Weights of a small GPT-style language model, trained from scratch on English Wikipedia: normalized queries and keys.
MLP neurons of a small language model. Each row is named by its layer, matrix (gate and up: input weights) and neuron, and shows model dimensions 48-175. Each number is 50 + 12 x the weight over its row's rms, rounded and kept within 0 to 99. A neuron's up and down rows have the sign that makes its largest values positive.
After each neuron's rows, "fires on" lists the tokens most often at its 100 highest values on Wikipedia text that the model never trained on.

L5.gate418:73 55 45 49 41 48 36 38 58 51 38 47 52 43 33 56 61 64 66 37 47 28 30 64 30 43 61 58 42 74 47 40 61 61 38 49 57 60 42 48 47 40 41 52 67 75 30 65 29 42 43 60 58 33 43 56 49 51 65 45 34 47 49 44 50 42 70 57 58 60 67 34 59 51 42 68 59 63 38 73 49 49 40 56 66 52 51 50 46 40 54 62 61 46 44 42 40 60 59 37 42 55 66 53 47 51 52 59 52 43 49 30 30 44 32 45 64 84 67 38 71 83 40 53 60 53 37 52
L5.up418:56 53 36 61 36 54 59 37 78 66 43 67 39 40 56 47 62 56 68 38 76 26 39 50 37 48 49 43 52 40 23 51 52 79 43 48 58 45 55 52 59 62 35 48 66 62 61 39 45 48 46 58 45 28 42 51 52 45 50 55 56 62 38 48 48 47 56 47 47 29 29 45 39 47 71 49 47 49 40 56 42 59 34 41 59 77 55 68 48 45 40 61 51 33 41 43 35 49 55 46 40 58 46 49 43 45 22 34 47 33 46 35 55 64 75 35 66 61 51 67 46 40 45 61 61 58 56 40
fires on: ":", " |", " /", "-", "',", ","

L5.gate649:66 41 58 57 49 56 38 51 45 35 36 31 47 48 58 60 57 55 51 53 47 57 25 48 45 82 37 53 61 64 44 61 57 50 67 46 29 36 77 53 45 42 51 46 22 54 52 75 63 55 32 55 49 45 29 44 48 43 55 41 76 43 59 61 63 65 56 44 33 38 55 64 38 38 45 44 62 40 47 56 67 45 52 50 78 49 59 48 29 58 34 64 50 55 67 44 38 58 32 59 37 65 53 39 51 63 35 55 31 37 44 51 53 51 56 34 62 29 40 50 31 61 39 28 46 58 54 36
L5.up649:63 52 66 51 54 40 72 44 48 52 55 43 65 72 55 61 71 32 24 63 41 25 39 35 57 56 19 61 20 45 50 52 51 42 46 49 37 43 45 36 57 24 66 55 44 65 53 33 71 46 33 30 39 46 46 52 42 50 55 55 39 34 53 38 55 49 44 58 58 55 34 58 58 59 55 54 48 70 66 42 52 41 33 34 53 62 54 50 54 55 47 48 57 39 49 21 60 52 43 33 25 46 33 70 40 53 52 44 48 28 74 40 61 32 49 56 30 56 53 53 50 43 58 59 57 65 48 65
fires on: ".", ";", " |", "el"

L5.gate628:56 56 45 64 59 52 55 60 60 77 43 41 36 47 42 29 33 52 43 41 68 22 62 52 46 51 37 62 53 53 45 69 36 42 35 44 37 34 29 21 56 43 52 42 65 48 32 34 43 57 42 39 30 43 62 42 50 38 43 65 32 64 39 44 50 55 52 40 47 51 42 65 64 67 58 52 60 48 33 58 57 30 50 59 48 53 34 46 41 50 43 62 59 36 40 58 32 32 52 43 41 28 64 49 52 54 63 65 45 56 61 53 51 61 48 54 39 46 24 54 46 41 44 46 56 57 44 66
L5.up628:51 51 38 63 61 49 53 54 37 55 61 50 32 68 54 39 46 46 70 42 42 35 37 67 40 17 35 46 16 36 52 50 58 46 55 57 36 55 40 51 62 53 56 41 81 33 52 62 64 26 52 52 44 46 60 59 51 40 67 50 35 30 38 51 21 62 51 51 55 55 54 30 68 42 45 39 36 46 57 46 54 58 43 40 54 60 55 39 81 57 58 53 53 59 55 54 71 30 43 56 44 44 30 23 58 65 61 48 58 58 53 45 37 53 58 62 44 67 56 50 60 57 55 45 56 45 56 55
fires on: ":", "-", " |", "–", "rd"

L4.gate393:69 58 59 36 33 51 48 62 60 61 58 71 61 38 80 41 41 47 54 57 23 42 22 47 65 40 42 40 53 36 40 47 42 44 58 62 63 50 58 39 42 47 35 59 49 55 56 52 48 43 55 62 41 58 56 49 55 47 54 60 45 60 50 40 42 46 34 56 50 52 56 69 56 77 67 51 66 48 53 40 36 32 33 51 28 61 56 50 27 56 41 69 59 64 45 62 34 70 46 49 49 47 69 57 58 34 47 23 54 44 43 46 44 53 49 43 42 47 48 41 36 42 33 42 35 57 32 83
L4.up393:70 47 52 49 62 69 53 29 44 62 35 30 69 37 78 55 66 59 47 52 60 61 43 56 37 65 45 44 63 43 42 77 55 60 51 77 64 66 62 33 64 67 65 67 60 58 65 36 41 51 54 53 42 43 46 61 69 46 44 67 60 48 71 31 42 37 52 43 25 56 57 54 38 43 47 42 44 73 43 34 56 47 35 52 41 52 60 45 58 45 31 49 58 47 57 50 53 29 67 73 43 55 51 58 55 52 41 62 48 47 66 67 53 43 48 48 42 54 63 48 56 69 68 54 51 66 17 37
fires on: " (", "\n", " –", ",", " as"

L5.gate338:44 49 61 50 44 40 60 47 39 40 61 57 61 53 50 53 60 52 37 34 46 58 61 56 54 29 52 37 50 60 51 58 48 50 27 62 52 41 20 37 42 38 57 75 22 39 30 39 48 42 42 66 46 48 55 47 38 30 28 63 64 74 38 39 44 56 45 73 58 71 25 52 44 76 60 61 66 35 56 39 34 57 55 50 54 55 71 46 51 52 65 78 63 55 50 64 49 68 52 75 62 56 69 60 43 62 49 33 49 51 50 43 79 66 36 55 57 40 67 55 60 73 36 51 41 58 54 51
L5.up338:51 48 45 67 70 46 67 70 55 37 29 56 52 57 39 35 64 58 31 57 62 63 42 49 53 69 89 64 57 64 51 35 34 44 64 50 57 62 48 61 42 42 38 40 52 45 73 42 45 52 43 61 69 57 46 30 39 55 36 49 45 50 35 57 48 55 73 41 77 28 50 54 32 28 61 51 57 57 63 44 64 39 42 46 44 64 65 48 23 43 66 47 35 43 57 50 54 39 54 28 49 32 30 54 71 55 37 40 53 50 56 54 37 51 76 48 61 43 57 45 71 42 41 48 66 40 41 46
fires on: "h", "m", "b", " m", "c"

L2.gate661:59 47 63 45 38 59 36 47 40 64 47 62 74 66 63 64 37 63 52 31 52 40 38 48 74 48 53 56 39 47 56 34 37 29 34 39 50 71 45 54 63 47 48 46 46 50 55 53 48 57 58 30 72 42 56 44 49 35 34 57 44 61 72 29 36 88 68 48 54 69 36 57 28 49 54 47 51 56 46 64 75 50 43 52 62 34 59 31 54 41 41 48 64 42 56 50 43 43 50 47 85 49 56 45 47 36 66 76 32 47 43 66 40 52 38 45 55 47 39 45 54 45 46 60 68 51 61 49
L2.up661:42 60 48 59 67 49 54 51 51 60 50 74 34 46 57 55 37 44 44 38 63 44 28 47 56 46 65 51 50 45 43 35 39 40 47 44 29 51 48 81 57 39 59 70 55 31 56 36 43 33 53 58 55 61 41 59 56 51 56 49 54 44 84 47 41 55 63 54 47 53 20 43 43 38 56 60 61 61 37 66 43 50 42 48 71 30 52 43 44 52 46 52 39 44 30 48 72 35 44 43 50 57 50 62 40 43 55 41 52 37 53 59 44 72 42 73 53 71 53 44 63 48 36 66 55 49 56 45
fires on: " high", "s", " total", " Total", "m", "igh"

L2.gate236:68 40 39 42 55 36 37 54 59 49 29 42 66 39 74 65 14 62 56 66 52 58 66 77 50 48 33 57 46 51 46 48 37 27 57 46 53 69 50 44 42 54 50 70 44 58 43 46 58 50 55 41 42 39 71 26 51 72 35 82 59 55 60 50 61 46 61 51 64 55 58 48 34 62 42 74 54 43 46 59 55 44 43 38 43 53 41 41 40 16 61 43 49 48 41 38 52 60 46 46 66 48 40 68 54 45 55 75 58 46 47 35 43 34 48 29 57 35 42 69 27 44 70 46 60 71 41 56
L2.up236:54 55 44 62 51 35 55 48 42 64 69 60 42 54 61 37 23 71 41 40 46 50 42 36 64 69 50 44 52 30 58 76 62 32 56 47 53 48 87 53 53 53 44 53 43 55 58 38 71 42 62 43 45 38 53 30 55 38 37 30 49 76 39 60 35 63 41 49 57 62 45 24 48 36 51 52 34 75 58 60 39 50 56 47 43 59 47 53 80 43 29 46 35 49 61 54 45 56 23 69 62 50 36 43 59 32 44 65 75 41 43 49 37 52 52 62 71 62 73 67 43 72 59 64 59 83 43 47
fires on: "s", "b", "m", "S", "de", "n"

L5.gate572:31 61 42 35 52 46 31 26 50 46 56 57 60 45 41 37 42 49 68 73 40 61 59 59 44 62 60 57 58 37 68 38 64 48 58 35 52 36 55 50 40 71 40 43 45 51 70 49 46 53 51 68 56 49 60 48 49 68 37 50 51 49 57 58 33 63 59 56 62 45 45 26 60 65 41 64 53 55 60 43 63 60 68 67 43 41 50 38 62 49 38 43 58 42 15 60 53 33 43 33 44 47 46 34 48 48 54 34 53 50 54 60 60 80 30 59 34 56 38 40 43 46 54 64 51 59 48 61
L5.up572:55 21 27 66 57 65 63 37 37 38 50 41 38 51 48 29 51 62 62 47 54 43 40 51 45 50 57 45 44 42 56 47 38 37 35 55 54 45 52 47 49 50 66 55 63 32 43 52 25 54 46 52 62 26 74 24 41 61 43 58 31 54 71 42 44 60 46 40 66 43 72 63 31 59 41 53 54 40 40 48 66 51 38 23 63 65 49 62 58 60 52 31 27 15 64 68 31 42 33 39 51 47 59 70 43 43 53 59 42 50 43 45 65 53 56 46 56 47 51 35 39 56 37 63 35 34 78 25
fires on: "o", "y", "os", " him"

L5.gate117:35 35 42 38 60 53 43 57 61 36 51 54 50 45 50 46 66 58 55 67 56 46 68 51 45 36 56 38 65 48 48 55 48 52 55 33 51 41 57 51 39 56 41 48 63 44 54 28 45 64 37 57 66 69 55 47 43 35 56 44 56 55 42 59 44 38 69 28 51 30 51 39 70 60 60 57 42 64 60 52 44 59 40 73 46 51 58 78 49 62 65 49 43 43 39 51 52 53 53 55 59 46 46 54 38 76 47 43 56 52 40 45 63 58 47 59 45 75 38 47 38 43 38 58 72 32 42 67
L5.up117:40 56 49 43 42 36 61 41 46 70 56 68 53 35 71 45 50 47 51 58 56 50 49 40 50 62 44 52 31 59 64 33 11 37 39 13 51 69 52 49 71 58 65 46 42 46 44 34 21 40 61 28 65 62 52 61 49 63 57 54 54 52 48 63 25 42 45 40 60 43 72 74 51 50 60 51 58 62 62 48 37 57 60 47 54 35 47 62 62 58 54 59 70 61 67 36 48 40 53 35 46 43 48 54 34 47 62 61 30 44 49 62 32 50 38 35 38 69 48 53 44 63 60 57 90 65 50 50
fires on: " and", "-", "an", "ic", " or"

L5.gate337:61 48 54 47 64 38 44 60 43 52 08 60 48 46 35 37 48 48 48 77 57 53 83 59 33 43 49 42 49 53 56 67 40 74 70 45 46 31 68 34 49 47 61 40 65 59 27 40 58 59 38 59 44 57 53 49 57 51 45 34 52 19 42 40 29 51 53 37 43 54 43 63 65 49 49 37 46 52 57 47 51 48 70 29 34 67 40 47 41 56 53 52 48 65 40 69 47 36 46 48 43 45 54 34 58 61 48 48 56 66 69 60 34 55 45 58 39 69 46 56 63 48 56 35 72 29 46 69
L5.up337:52 45 40 62 63 50 51 53 43 42 26 47 33 37 35 68 57 41 56 56 49 41 48 68 41 18 66 57 54 53 69 61 63 46 46 57 38 28 42 32 55 39 41 30 56 51 25 55 46 45 49 48 43 43 62 44 37 50 41 49 45 37 64 55 60 67 46 43 38 43 52 54 72 33 49 45 44 66 58 64 48 40 55 52 29 51 44 61 46 29 54 23 70 53 51 61 64 33 51 74 20 44 57 71 46 50 69 52 59 67 47 34 27 74 45 52 44 46 54 31 39 48 37 48 71 40 31 69
fires on: " |"

L2.gate37:52 66 60 26 57 56 49 45 49 86 40 65 61 39 46 46 44 57 32 48 62 56 47 63 69 22 72 45 54 53 60 49 66 56 42 44 36 56 46 41 56 52 48 63 43 38 48 41 62 49 60 44 57 55 45 63 18 38 54 55 69 64 30 52 61 42 49 67 47 44 30 56 47 78 53 52 43 48 36 50 41 75 51 38 41 45 44 58 40 52 60 39 42 42 43 69 59 72 56 45 68 39 41 59 33 44 39 60 27 57 61 54 53 50 42 65 34 43 41 68 54 69 43 74 64 48 55 36
L2.up37:51 67 45 83 50 46 43 55 46 75 29 66 84 59 64 38 39 67 48 58 44 65 46 25 33 38 46 46 52 43 62 56 57 63 39 41 66 47 57 51 47 38 53 42 70 44 60 56 58 35 58 28 43 45 41 50 71 37 62 68 60 49 50 37 44 46 45 60 52 51 42 59 41 39 49 54 43 60 60 47 35 29 44 45 46 63 55 59 68 48 55 63 45 62 48 56 68 46 67 49 46 49 22 47 49 28 39 58 48 51 34 67 56 41 49 33 64 49 24 32 48 51 55 71 51 59 56 51
fires on: "f", "el", "c", "ph", "b"

L5.gate38:44 56 58 50 49 67 61 62 50 52 16 75 44 67 69 49 38 33 42 42 41 53 52 54 65 51 37 54 48 46 30 65 58 40 28 37 54 55 56 39 47 53 33 65 54 61 57 57 46 57 58 56 44 63 46 55 38 51 54 63 45 48 30 42 66 48 27 47 54 51 39 47 40 57 61 70 52 39 42 60 47 51 64 22 50 81 67 55 67 44 77 66 24 38 53 41 38 76 39 69 76 41 65 58 41 34 42 51 59 30 51 43 54 47 53 59 51 56 44 44 55 31 37 44 38 59 36 70
L5.up38:28 56 39 48 27 56 46 32 84 51 46 51 36 51 70 49 59 66 58 40 31 64 61 60 45 58 42 48 71 53 50 63 74 36 58 43 61 43 65 53 56 81 67 53 46 44 61 44 71 53 24 62 52 46 42 57 42 46 47 70 54 75 42 40 32 34 35 46 69 61 60 51 40 52 56 57 42 37 51 45 39 49 49 62 39 43 34 47 52 47 67 47 52 46 37 55 46 66 41 51 47 54 48 45 57 49 63 55 15 27 42 45 58 44 57 44 58 50 50 49 37 62 75 64 36 48 54 68
fires on: " |", ";", ":", ",", " ("

L4.gate433:58 31 54 61 79 69 43 49 39 58 43 43 66 23 53 52 43 57 51 46 40 56 53 58 51 68 53 28 72 56 41 52 28 53 43 70 63 54 75 59 43 41 40 52 68 58 53 54 48 55 36 36 32 53 35 60 18 54 49 56 38 31 44 50 59 32 73 40 67 70 39 47 48 38 43 33 51 43 41 32 61 37 71 66 52 55 59 29 57 57 54 61 56 37 48 66 60 39 68 42 50 56 51 53 33 38 52 45 50 46 37 59 59 45 56 59 62 64 42 41 58 54 74 56 47 40 79 43
L4.up433:50 25 60 38 52 58 38 34 45 44 28 65 46 36 55 38 68 56 53 49 30 32 62 66 49 00 40 77 58 43 45 20 50 41 47 47 63 34 65 59 48 60 47 45 53 54 34 64 43 46 50 64 52 44 44 50 45 69 45 49 53 44 57 51 31 61 56 63 48 32 51 85 42 54 38 56 49 45 63 62 51 59 52 45 52 41 50 49 48 37 50 48 51 47 59 38 59 66 52 53 42 45 43 39 50 51 42 53 76 39 48 38 42 67 29 50 51 44 48 44 35 45 56 49 58 40 51 47
fires on: " –", " |", " —", ";", "\n", ":"

L2.gate548:24 42 26 65 51 58 42 60 47 56 41 51 54 38 42 48 50 53 61 48 33 28 69 41 65 45 36 51 41 59 63 63 62 51 50 61 52 65 47 60 31 53 49 59 48 32 47 42 43 44 53 72 73 42 66 35 43 58 41 47 53 46 46 45 29 51 43 57 70 42 52 56 32 52 54 56 44 47 39 49 35 64 41 67 58 60 39 41 48 42 60 50 45 39 43 58 34 62 50 54 58 52 43 42 56 53 75 51 52 59 39 79 46 43 74 57 45 46 49 54 44 67 54 42 58 47 43 46
L2.up548:40 47 60 46 66 57 50 57 62 74 30 54 33 32 45 62 56 57 49 65 44 58 77 44 55 34 79 55 61 56 59 78 42 42 62 51 61 49 42 44 36 64 43 63 66 49 57 51 30 40 53 61 51 47 58 57 19 51 34 41 58 61 53 49 58 68 40 71 44 49 37 31 57 38 38 61 43 39 46 37 57 59 63 53 43 66 37 45 55 38 65 57 40 52 67 35 87 59 51 52 63 54 44 58 48 55 43 59 41 58 36 51 52 58 45 61 48 25 57 44 66 70 53 62 44 37 55 68
fires on: "an", " —", "r", " area", "ain"

L4.gate94:62 52 55 38 39 41 52 27 63 57 57 49 56 47 51 21 32 61 52 49 36 62 43 52 35 60 63 68 37 37 42 57 51 59 52 47 49 51 42 42 49 59 50 43 58 46 49 57 53 58 42 31 55 47 46 43 35 44 37 56 43 20 29 52 46 35 57 42 82 58 58 53 42 35 37 21 24 37 68 60 57 47 33 58 40 70 75 24 36 54 58 47 62 44 40 48 49 44 61 60 46 53 49 48 60 32 39 39 41 38 65 53 39 32 57 38 70 42 47 62 48 56 16 44 62 49 54 70
L4.up94:34 28 61 39 38 47 42 28 55 58 34 45 41 54 53 50 56 56 46 34 63 53 47 67 36 57 55 46 39 41 42 45 50 33 66 36 41 58 41 34 52 51 63 40 52 34 66 51 48 42 48 35 58 49 50 70 44 56 66 54 33 43 43 47 61 42 50 54 79 43 54 52 44 44 51 32 33 60 46 64 52 53 55 84 30 48 64 46 46 52 59 36 64 53 43 30 32 39 74 56 50 52 67 61 31 63 56 44 52 55 70 37 37 59 60 34 48 75 41 44 35 46 41 32 66 47 58 45
fires on: ",", ";", ");", "),"

L5.gate227:57 31 60 27 40 47 52 52 36 47 54 68 45 62 31 61 49 61 29 57 55 73 64 43 29 61 45 61 17 34 55 65 30 56 44 63 42 53 55 66 46 53 18 56 45 48 46 39 58 23 73 57 48 71 51 45 50 44 64 54 53 49 69 55 52 54 53 71 51 47 61 31 37 61 57 57 38 60 39 46 62 41 48 40 59 53 46 23 33 62 52 59 54 33 46 42 54 63 50 63 51 53 46 35 49 66 49 57 54 62 43 72 39 46 42 51 49 49 46 35 46 71 62 57 59 72 49 43
L5.up227:44 65 40 39 48 58 63 25 64 58 57 52 61 49 71 61 61 43 51 47 48 34 21 56 35 28 57 63 62 47 47 53 62 51 52 55 38 58 67 39 55 47 67 65 46 50 50 51 36 71 54 49 39 55 80 48 55 40 37 31 47 34 47 67 39 33 61 45 50 25 58 60 44 48 55 53 47 43 56 60 37 38 76 46 60 29 37 41 34 56 55 69 38 60 52 70 40 68 34 40 62 34 55 50 58 41 45 40 64 50 47 32 56 58 29 57 39 57 43 44 61 30 43 37 25 49 46 48
fires on: " on", " (", "^{", " of", "\n", "/"

L5.gate60:44 27 46 41 49 55 38 45 24 60 37 48 46 52 53 48 21 41 58 51 66 56 39 31 66 46 55 39 56 59 51 64 68 49 41 37 39 52 67 50 39 71 56 48 51 60 57 69 60 56 33 59 42 47 50 44 46 62 67 34 61 43 42 62 52 57 43 52 54 47 55 64 41 51 63 62 58 43 34 45 63 33 36 49 91 56 49 42 45 72 47 63 45 35 67 48 37 47 53 67 29 48 45 32 68 54 46 52 30 45 58 47 42 41 49 53 58 44 58 34 65 59 48 39 45 47 51 66
L5.up60:34 40 61 45 52 48 37 43 22 48 34 40 50 38 51 45 71 43 61 64 74 52 45 54 74 67 46 33 51 59 48 36 22 25 44 35 31 42 51 43 63 28 60 63 35 49 44 52 50 41 66 68 47 55 40 45 46 64 46 40 31 49 42 48 37 48 62 35 55 62 70 42 60 49 37 42 46 52 61 54 49 64 46 58 63 40 59 62 55 47 57 60 61 57 33 70 26 56 60 51 35 31 61 61 35 35 47 56 41 59 50 39 67 44 56 39 51 59 25 69 60 54 60 49 49 46 46 44
fires on: " |", ";", " av", "ra"

L2.gate0:38 66 61 55 52 32 42 53 47 38 68 57 27 30 54 45 57 53 68 44 55 34 49 55 42 47 54 43 45 51 74 25 53 46 34 43 51 46 48 63 37 53 71 54 52 42 55 52 59 56 59 38 32 36 41 38 34 79 49 60 51 35 33 43 47 40 55 28 58 55 31 45 59 49 66 55 63 44 63 72 71 44 49 42 38 44 54 48 60 25 64 54 21 54 22 64 74 34 34 54 29 41 59 39 36 49 51 41 25 40 57 68 44 55 39 63 39 34 52 48 42 57 66 57 54 23 53 61
L2.up0:38 56 32 80 54 52 38 70 41 50 65 57 66 53 55 54 52 58 63 48 39 42 65 66 24 65 37 64 35 62 64 43 48 53 43 56 42 51 53 45 44 44 57 37 86 56 65 56 56 62 79 54 69 27 67 34 55 51 45 53 56 61 48 69 75 60 65 55 25 42 43 68 63 46 39 55 56 41 70 44 36 44 41 44 57 58 52 63 74 38 45 48 60 53 50 66 21 57 60 47 63 78 46 53 48 33 59 59 67 50 31 66 56 71 47 52 42 53 52 61 42 44 49 52 60 72 51 54
fires on: "em", " work", "o", "m", "ur", "os"

L5.gate99:31 65 58 43 71 27 41 67 53 39 50 44 37 44 44 43 54 50 57 36 46 60 68 45 47 59 60 58 43 47 44 26 38 66 32 49 33 58 51 56 43 43 42 39 50 50 50 39 43 46 34 84 32 24 59 55 50 31 31 36 88 58 48 37 50 44 62 60 48 43 60 52 56 41 43 53 59 47 44 44 47 75 41 52 45 38 49 48 45 57 55 51 38 74 33 54 26 66 57 58 27 61 80 40 42 56 51 56 55 51 45 25 39 37 41 45 58 36 57 39 42 55 27 57 53 52 67 35
L5.up99:53 55 32 48 53 46 67 42 66 41 60 84 72 50 65 39 35 44 75 52 55 47 59 61 67 69 47 65 55 39 45 58 48 50 35 32 59 56 36 39 51 73 40 53 39 62 32 49 39 47 29 45 48 54 44 49 48 60 45 54 34 41 51 42 56 27 35 63 45 32 51 48 40 51 66 43 52 43 50 32 39 37 65 31 52 66 44 37 50 49 36 56 51 38 51 32 42 60 53 62 57 50 32 52 76 45 50 50 23 53 31 35 53 37 57 65 42 63 27 62 51 66 47 50 63 46 43 48
fires on: " and", ",", " was", ":", " of"

L5.gate223:60 67 48 53 37 67 52 50 69 36 38 69 56 54 56 51 32 52 44 63 53 64 54 59 55 41 48 60 30 45 57 54 30 58 52 35 47 42 46 48 65 65 53 70 60 50 88 44 67 36 69 62 68 66 56 45 25 56 50 50 41 60 45 49 60 64 48 36 55 34 59 38 71 42 27 50 48 52 58 45 58 39 41 40 17 57 52 50 48 61 53 45 62 30 45 54 51 58 43 55 67 53 43 48 45 49 50 26 65 39 55 46 64 59 45 30 43 67 58 50 29 57 40 79 65 45 35 45
L5.up223:56 56 44 51 67 40 43 62 57 42 26 54 20 62 59 41 47 33 62 57 63 56 76 54 52 62 50 35 54 53 45 26 24 43 34 46 52 41 42 58 52 44 48 51 44 57 72 40 39 34 56 49 49 44 59 56 41 57 48 55 48 70 55 60 42 31 62 45 63 59 67 43 65 68 65 32 61 39 44 52 41 60 65 63 65 62 40 41 45 72 56 67 43 44 71 53 66 55 61 30 47 60 45 37 40 42 38 61 85 54 30 45 41 53 54 37 45 40 70 61 43 34 47 60 55 38 41 30
fires on: "-", " un"

L4.gate368:60 62 45 62 54 45 68 54 59 38 41 58 45 39 30 76 57 48 56 64 43 73 58 54 31 20 64 38 51 58 47 41 50 30 67 68 21 56 65 40 35 53 29 40 55 50 65 28 47 71 42 52 56 54 56 58 40 49 56 44 51 51 27 56 59 47 54 26 58 33 45 42 83 53 55 31 57 41 50 46 39 48 37 46 33 68 54 64 47 47 44 67 54 65 73 45 52 42 79 44 39 51 44 46 44 44 63 59 46 33 55 52 45 31 76 31 54 53 55 47 26 26 47 71 45 52 58 52
L4.up368:59 36 42 48 57 40 57 58 46 36 30 48 65 70 76 41 47 51 49 47 35 54 37 39 62 39 56 50 57 62 60 21 39 60 45 55 37 46 48 61 37 50 41 54 42 48 43 41 52 23 38 54 65 46 39 33 37 54 71 44 58 48 52 43 42 41 44 51 47 36 35 36 46 49 32 30 16 43 48 57 67 62 58 49 52 62 42 50 22 49 51 53 26 44 48 53 57 53 38 43 48 51 83 58 30 48 64 57 37 56 67 60 60 76 44 33 47 70 32 35 28 44 47 48 46 50 58 35
fires on: " suff", " much", " well", " very", "rem", " un"

L5.gate225:67 42 30 53 51 39 27 34 46 43 40 42 69 58 53 33 61 54 55 17 51 43 36 59 41 48 51 35 63 44 48 60 61 47 42 56 37 36 55 39 58 28 61 42 61 44 69 67 48 20 48 49 58 39 45 60 28 56 61 59 64 43 49 37 67 49 40 55 57 80 32 57 48 45 49 54 27 38 36 60 44 54 62 70 53 32 85 51 57 39 54 58 51 62 46 25 48 48 60 54 53 45 43 52 17 32 31 64 45 54 56 59 39 48 34 36 68 37 55 56 44 44 53 60 57 37 36 63
L5.up225:39 39 39 42 46 49 48 50 66 33 77 50 63 56 54 30 45 52 67 40 47 52 67 69 54 56 50 50 41 35 48 55 60 44 43 35 55 38 30 54 49 65 47 48 68 28 45 45 58 56 60 73 67 55 43 44 29 56 44 51 36 57 55 50 44 65 59 25 71 41 45 42 54 57 32 41 36 34 40 47 32 54 50 82 45 37 62 34 60 51 47 38 54 43 30 49 24 34 55 40 64 51 44 57 52 28 48 60 30 32 65 61 49 41 38 51 45 34 40 53 54 45 48 64 22 62 56 71
fires on: ";", " and", ",", "),", ");"

L2.gate10:48 58 55 41 57 47 34 48 64 51 35 59 54 60 55 68 38 41 51 35 47 60 62 56 35 49 59 56 61 41 65 61 32 24 36 38 70 32 51 48 82 35 42 58 48 60 53 47 45 41 63 50 42 44 53 39 53 32 76 57 48 20 60 33 46 50 38 50 61 46 54 65 55 44 42 27 36 57 44 67 40 36 67 37 56 67 53 45 38 58 48 55 57 16 50 41 49 52 43 75 50 66 38 58 45 46 35 38 71 57 53 67 36 47 45 71 56 59 39 53 65 64 53 38 49 40 43 60
L2.up10:45 55 69 45 52 62 44 63 51 46 40 42 58 56 58 57 53 51 61 37 27 31 66 48 28 63 61 71 68 68 80 50 18 39 38 42 40 52 46 66 57 63 44 51 37 31 63 52 46 40 68 68 53 52 42 49 60 46 63 34 63 44 46 50 46 46 50 50 47 47 58 39 48 39 46 29 58 37 43 35 34 36 31 42 58 42 65 59 32 27 43 69 49 59 36 61 46 41 35 64 64 67 55 27 46 48 35 63 52 44 18 43 31 52 62 45 58 68 59 64 43 39 47 56 44 43 57 61
fires on: ".", ";", "\".", ".\"", ")."

L2.gate51:55 69 54 53 52 42 43 66 43 67 19 70 64 56 37 47 66 57 49 49 43 59 56 39 58 66 61 46 61 48 65 50 36 38 37 67 51 47 46 66 95 26 49 58 55 46 43 22 58 42 60 64 58 47 50 31 46 52 41 42 36 70 45 50 53 57 48 71 57 59 50 33 30 64 35 41 63 53 43 51 38 39 55 56 42 74 64 50 37 39 65 32 51 41 41 56 43 38 50 61 44 72 51 80 65 48 39 44 35 49 44 64 31 50 51 69 43 47 55 60 37 43 46 40 51 55 48 58
L2.up51:52 58 56 38 49 57 53 52 59 66 58 46 48 65 41 63 51 52 61 51 52 54 39 28 60 37 68 46 64 40 46 52 57 63 35 56 54 34 59 45 67 51 26 52 37 48 54 41 51 51 43 66 51 16 36 44 42 44 52 59 61 59 59 44 52 61 50 54 44 38 62 53 27 41 34 36 24 54 62 39 63 74 61 32 66 51 42 51 38 53 43 47 45 43 46 52 57 70 34 49 60 62 44 74 65 59 51 60 33 44 38 54 43 49 42 75 43 39 26 38 58 35 42 47 37 33 55 67
fires on: ";", ".", " but", " where", ")."

L5.gate403:42 41 47 69 55 55 53 42 64 76 63 36 44 57 56 47 50 45 60 62 32 60 57 48 55 25 42 69 51 77 49 56 62 40 41 50 65 41 43 52 65 22 72 66 34 57 54 42 40 46 82 60 46 48 35 53 47 37 66 56 69 75 52 38 47 48 55 41 62 76 45 74 44 75 48 40 51 62 61 58 43 45 51 37 50 28 46 39 55 33 56 58 52 52 51 36 50 70 48 41 61 77 67 49 52 49 56 57 53 42 45 77 54 36 36 52 68 70 46 37 46 47 44 41 35 59 38 54
L5.up403:49 35 55 81 68 65 37 51 30 26 55 58 57 58 51 54 69 54 48 25 53 44 44 70 43 48 55 46 60 51 53 58 61 43 44 67 64 46 65 48 72 62 71 78 63 58 50 67 20 67 51 64 59 69 43 48 70 49 67 45 35 65 60 34 52 78 36 68 70 44 47 52 62 68 47 51 40 50 60 66 48 63 48 32 41 55 56 43 49 48 64 45 58 61 55 43 66 32 68 59 49 56 48 48 64 56 55 21 61 45 33 75 33 65 31 50 44 57 58 56 52 54 43 42 34 59 47 44
fires on: ",", " as", " and", " that", " if", " because"